Weights of a small GPT-style language model, trained from scratch on English Wikipedia.
Size: MLP 5376 SwiGLU, 150M parameters.
Training: a variant of Adam for these matrices, 15305 steps.
MLP neurons of a small language model. Each row is named by its layer, matrix (down: output weights) and neuron, and shows model dimensions 272-335. Each number is 128 + 32 x the weight over its row's rms, rounded and kept within 0 to 255. A neuron's up and down rows have the sign that makes its largest values positive.
Before each neuron's rows, "fires before" lists the tokens most often just after its 100 highest values on Wikipedia text that the model never trained on. A number after a token or word is its count.

fires before: "| " 51
L5.down4153 [160 155 113 168 143 171 119 114 125 139 173  66 170 121 114 103 106  88 107 142 149 158 150 116 163 123 125  95 159 138 119 151 117 118  78 112 157 186 149 152 117 110  64 138 196 182 168  87 125 115 125 116 135 132 148  98 117 155  73  98 109 152 102 120]

fires before: "| " 60
L5.down3617 [117  71 141 140  92 133 113  94 137  91  99 110 131 186 169  87 108 122 108 103 214 114 134 160 122  78  96 168 123 115 146 107  94  86  71  95 129  89 114 141 160  57 117 118 151  88 149 154 171 124 123  98 170 127 105 126 141 122 133  87 109 155 136 117]

fires before: "| " 33, "0 " 15, "0" 4
L5.down4955 [129 142  85  89 159 125 130 108 119  61 154 131 145 121 176 190  83  60 121 135 125  89 174 172 128 156 138 128 140 183 105 127 139 244 130 106 144 114 141 192 109 141  92 149  73  91 114 134 116 102 169 100 112 126  99 130 131 112 140  97 123 122 156 125]

fires before: "of " 50, "in " 4
L5.down119 [137 101 117 122 126 154 170 133 135 134 119 149 126 167 108 107  95  73 110 165 178 125 195 154  99 171 114 160 138 149  91  86 107 162 108 140 121 102 140 107 101  65 150  96 133 132 106 112 138  93 139 106 133 133 150 151 134 216  97 160 140 161 137  96]

fires before: "by " 22, "in " 12, "to " 9, "from " 7, "on " 7, "for " 6
L5.down4419 [ 59 166 163 164 124  92 180  84 104 113  97 135 126 101 132 163 105 104 102 147 139  71 161  80 111 122 147 123 118  85 133  99  74 176 191 155  85 194  81 125 145 119 142 130 142 126 159 103 169 124 136 106 125 166 153  98 130  89 156 129 142 177 111  94]

fires before: "of " 15, "for " 14, "to " 11, "by " 7, "the " 6, "as " 4
L5.down3892 [147  76 183 114 172 130 136 170  59 110  86 126 122 109 113 159  41  90  88 166 152 176 106 168 147 170 118 152  47 177 132 127 155 165 135  69 106 114 166 104 150 132  97 127 166 122 143 118  98  81 138 168 130 129  84 140 108  76 117 119 196 124 116  89]

fires before: ", " 69, "201" 9
L5.down4218 [148 116 112 113 125 111 160 137  89  77 155 131  94 149 139 131  97 159 156 141 194 159 113 155 151 111 117  99 215 132 168 156  66 107 188 126 201 168 157 139 136  53 172 125 121 153  93 156 125 106  75  88 121  98 136 153 150 136 139 191 115 141 143 152]

fires before: "the " 52
L5.down1294 [147 151 111 128 158  97  71  83 129 131 138 153 129 129 174 146  76 160 184  87 169 119 171 117 158 112  95 169 140  93 133 172 147 102 123 126 137 142 141 106 154 112 109  62 115 146 122 156 131  97  77 119 153 117 175 113 142 158 120 109  83 131 195 123]

fires before: "that " 36, "to " 14, "the " 10, "out " 4, "it " 4
L5.down3692 [169 166  63 156 148 130 114 105  84 149 121 102 102 129  68  73 126 132 104 130 172 125 152  99 176 156 131  87  87 116 101 126 107 159 116 107 160 104 115 205 184 132 128 108 142 123  80 136 144 114  96 153 122 122  98 118 139 153 131  88 143 165 137 110]

fires before: "| " 66, "|" 24
L5.down4093 [127  71 117  59 157 110 108 118  95 149  88 120 144 122  97 145  80 135 120 149  93  94 117 186 135 117 164 166  90 171 113  38 215 107 113 131 137 138 154 182 162  96 113 160 170 120 109 115  92 109  69 127 146 152 120 157 165 149 197  91  94 122  92 112]

fires before: "==" 26, ". " 20, ", " 20, "." 5
L5.down210 [127 122 102 195  87 104 115 139 101 102 127 113 145 115  75 155 156 126 113 110 175 138 160 133 109 139  82 104 135  64 142 157 105 104  84  90 170 163 114 153 115 109 143 115  65 113  76 151 179  78 119 123 154   0 146 147 134 166 127 117 153 138 113 140]

fires before: "| " 44, "ð" 6
L5.down2269 [ 68  94 154 105 152  89 123 102 103 153  50 114  58  66  60 121  67 142 130 109 134 131 207 114 120 158 131 121 120 101 109 182 118 147 110  99 175  68 127 165 106 149 105 161 150 171 147 122 109 142 144 132 174 144 137 120 110 192 144  84 179  96  91 141]

fires before: "of " 22, "and " 7, "in " 7, "such " 5, "that " 5, "to " 5
L5.down5147 [149 153 133 161 129 213 174 136 106 172  87  91 151 127 116 152 137 127 169 107 118 109 107 136 118 106 137 181 165 129  84  94  79 152 157  96 130 116 161 109 111 145 107 111 133 159 102 137  89 138 112  90 111 140 158 176 153 115 102  75  81 134 155 140]

fires before: "1 " 23, "0 " 15, "| " 10, "-" 7, ") " 6, "2 " 5
L5.down2508 [ 79 138 143 109 125 128  82 119  97  90 122 135 113 144 130  56 128 145 110 116 162 123 143  97 146 131  91 136 130  67 164 116 153  97 122 116 162 127 150 142  86 113  96 120 151 121 153 117 162 103 184  96 165 123 119  82 120 149 147 200 110 139 107 140]

fires before: ", " 31, ". " 26, "." 10, "of " 6
L5.down579 [101 128 143 117 122 128 127  92 147 116 194 102  84 123 139 113  64 144 132 147  72  74 138 140  82 176 110 102 133  78  93 129 140 109 143 111 133 153  79 122 125 136 104 136 107 144 164 121 144 135  94 130 112  89 149 129  77 160  89  79 140 131 125  64]

fires before: ". " 27, ", " 25, "." 17, "de " 12
L5.down3032 [122 132  73 122 124   0 114 137  69  95 128 176 145 186 151 122 142 121  78 102 116 122 182 113 153 135 115 130 147 120 117 185 148 134 116 144  96  69  83 172 133 179 128 134  85 105 168 141 160 159 154 142 144 150 163 103 122 137  99 147 141 107 140 129]

fires before: ", " 35, "–" 16
L5.down82 [138  34 105 171 130 107 149  95 154 139 131 139 102 144  42 103 114 152 151 128  81 193 141 101 166 188 144 192 124  92 111 120 129 122 185 128 100 117 117 129 142 156 126 139 143 125 169 114 142 174 161 142 143 111 224 214 121 127  78 155 151 183  83 133]

fires before: "\n\n" 49, ": " 5, ", " 4, "-" 4
L5.down166 [ 83 121 114 135  99 124 115 133 126 102 139 141 104 175 155 133 159 188 101 115 168  90  84 116 116 107 133 156  99 135 143 117 119 145  94  97 102 121  80 157 120 107 160 139 131 129 162  82 105 189 121 130  99 127 142 145 115 166 151  71 167 113 176 172]

fires before: "6 " 14, "5 " 13, "6" 11, "5" 9, "25 " 9
L5.down2103 [171 142 120 153 148 126 122 108  80  98 145 170 136  66 135  96 122 133 106  76 145 100 161 156 181 104 138 115 122 112  98  52  87 136 118  96 132 123 152  83 111 182 114 117 152 150 171 136 144 154 159  64 150 164  91 139  71 116 221 138 115 124 149  56]

fires before: ". " 20, "." 20, ", " 17, "by " 8
L5.down1800 [148 121 129 137 134 117 117 180 117 117 195 112 119 153 131 184 114 138  94  80 104 148 176 109  91 175 181  99  91 149 137 128 142 155 122 137 129 174 146 133 162 104 152 188 127 139  90 156 140 147 100 111 140 124 192  99  74 149  96 126 138 178 158 113]

fires before: "in " 16, "as " 10, "not " 9, "to " 7, "by " 4, "at " 4
L5.down4222 [187 147 128 135 110 146  81 121 119 145 111 128 105 139 175  70 121 159 206 124 111 168 146 113 133  90 106 119 181 122 211 131 128  82 118 129  92 179 155 129 160 142 199 183 129 127 225  95  78 139 126 117 128 151 120  99  57 156 106 174 142 189 105 166]

fires before: "of " 29, "in " 14, "and " 7, "that " 6
L5.down4735 [145 136 211 113 138 123  93 106 102 142  75 142  95 128  87 141 114 157  65 104 104 159 158 148 133 138 148 114 173 166 155 154 179  67 168 131 168 150 117 142  97  97 110 108 145 136 112  97 170  87 108 124 134 120 171 137 150 152  54 122 157 111 237  74]

fires before: "of " 35, "000 " 11, "000" 9
L5.down1180 [132 163 103 137 164 140 132  75 107 110 139 103 136 122 139 162  94 133  88 201 121  94 138 121  81 165 134 166 116  77 175 156 100 199  97 161 152 172 172 138  89  80 156 107 116 171 160 153  99 167  70 153 128  83 120 118 119 137 128  77 131 147  89 153]

fires before: "| " 52, "season" 7
L5.down1430 [127 139 161 150 118 153 170  97 118 164 103 133 157 169 121  92 125  71 111 122 148  54 164 103 160 122 107 119 116 159 155 140  80 165 160 154 153 109 162 126 126 101  79 148  67 130 173  86 131 136  86 150 173 144 137 138 136 112 132 164 128  81 139  90]

fires before: "\n" 26, ", " 19, ". " 12, "." 6
L5.down635 [113 128 178 188 151 155 142 124  79 144 139 137 119 171 119 122  90 105 161  91 134 177  78 126 109 150  77 102 176 154  71 139  91 101 100 152 158  76 103 116 139 181 141 163 131 114 112 133 110  92 115 143 170 154 216 183 119 102 178 105 114 100 149 161]

fires before: "6 " 16, "7" 16, "6" 14, "7 " 10, "5" 5
L5.down4496 [168 128 123 121 161 112 163 142  80 116 134 126 121 169 141 138 114  95  94 100 111 148  62  97  82 172 148 122 126 146 137 101  36 141 115 148 169 144 150  59 114  95  95 106 170 138 131 104 180 148 104 145 127 146 113 144 110 142 128  59 140 104 139 120]

fires before: ", " 28, ". " 12, "." 8, "11 " 5
L5.down1201 [109 103 163 174 105 124  95 108 133  85 124 113 133 196 169  55 133  94 152 139 115  88 127 135 121 114  88 126 121 121  92 159  84 136  81 136  96 113 105 155 199 124 159  72 115 133 146 181  92 125 199 108 101 129  65  85 206 138 162  63 110 171 128  60]

fires before: "(" 20, "is " 12, "of " 10, "in " 8, "was " 4
L5.down1318 [147 185 219 106  92  91 109  84 140 123 205 127 137  90 169 125 107 138 151 122 118 157  96 110 163 136 116 168 169 154 157 137 115 102  89 118 118 168 147 126 147 101 149 108 119 100 105 137 147  79 127 126 141 147 112 113 128 176 121 144  57 126 183 158]

fires before: "to " 29, "from " 8, "in " 7, "for " 6, "by " 5
L5.down814 [160 144 162 167 113  72 144 176 170 122 136 119 128 159 100 165 126 121 142 202 123 120 162 175  91 116 122 101 198 141 141 125 124 132 129 119  99  94 121 140 150 131 158 128  40 114 113 110  85 158 113  93  99 127 145 140  84 147 104 114 164 118 111 102]

fires before: ", " 63, "00 " 6, "." 4
L5.down1442 [112 139 197 195 160 136 163 147 108 151 106 131  71  99 134 114 183 131 156 145 139  86 160 127 147 158 103  88 153 110 109 156 106 101 124 162 107 106 103  96 102 124 126 149 118 104 162  97 174 131 181 106 159  99 139 140 119 156 160  94 143 100 146 144]

fires before: ". " 30, ", " 23, "." 5, "\n" 4
L5.down2202 [108 119  98 146 160  99 104 144 114 194 100 152 110 159 145 159 142 140  84 153  87 115 120 199 139 134 111 128 157 134 135 164 133 137 119 119  86  87 123 142  93 152  96 100 125 128 116 156 176 140 131 123 136 115 120 145 115 123 148 129 122 130 126 125]

fires before: "| " 49, "$" 5
L5.down1279 [172 183 124  95 149 161 123 132 161 104 117 187 165 138 115 165 124 102 146 149  77 123  82 159 134 113 119 179 133 118 144 118  70 102 150 114 170  57  86 131  99 126  86 174 114 169  91 172 132 118 100 113 111 164  96 109 108 115 143 126 157 222 130 135]

fires before: "| " 61
L5.down2826 [ 91 124  59  36 112 169 107 107 139 126 124 112 181 140 149 157  94 135 178 113 205 137 132 188 115 146 166 159 120 184 110 115 154 106 143 187  94  96 172 141 148  73 119  95 131 117 184 113 108 179 106  91 144  95  73 132 122 112 109 161  65 155  77 154]

fires before: "| " 45, "eck " 5
L5.down100 [124 114 155 141  66 168 131 186 137 151 154  89 103 104 150 133 156 102 140 124 162 157 142 116 123  99 159 133 116  86 100 168 174 139 169 149  78 127 175 177 104  94 122 144 126 137 199 114 160 121 149 124 153 172 105 105  93 130 162  94 115 119 123 192]

fires before: "| " 31, "|" 13, "of " 8
L5.down2485 [195 108 167 161  80 124 122  92 188 102  89  93 176  97 147  97 102 157 114 125  82 124 161 130 156 127 153 150 136 129 160 172 129  60 151 171 119 144 110 112  86 164 159 177  92 175 130 142  97 116 102 147 154 176 147 127  71 209 115 158 104 161 122 127]

fires before: "\n" 22, ": " 12, "===" 8, "==" 8, ", " 7, ". " 4
L5.down2370 [120 146  99 111 106  92 141 133 115 181  91 113 150 149 144  99 114 125 103  59 105  87 149 109 177 113 160  84 155  90  98 172 136 138 135  87  63 182 133 159 145 144 110  97 157 136 148  80 139 105 176 117 138 111  89 117 125 104 121 128 121 131 139 159]

fires before: ", " 51
L5.down3687 [107 108  74 148 136  81  94 196 139 157 133  98 153  87 129  74  88 117  77 138 170 151 119 122 158 121 177 138 128 116 115 124 105 160 118 154 170  78 192 150  94  98 126  95 136 102 110 158  79  93 140 118  80  88 156 109 123 109 106 175 147 167 133  88]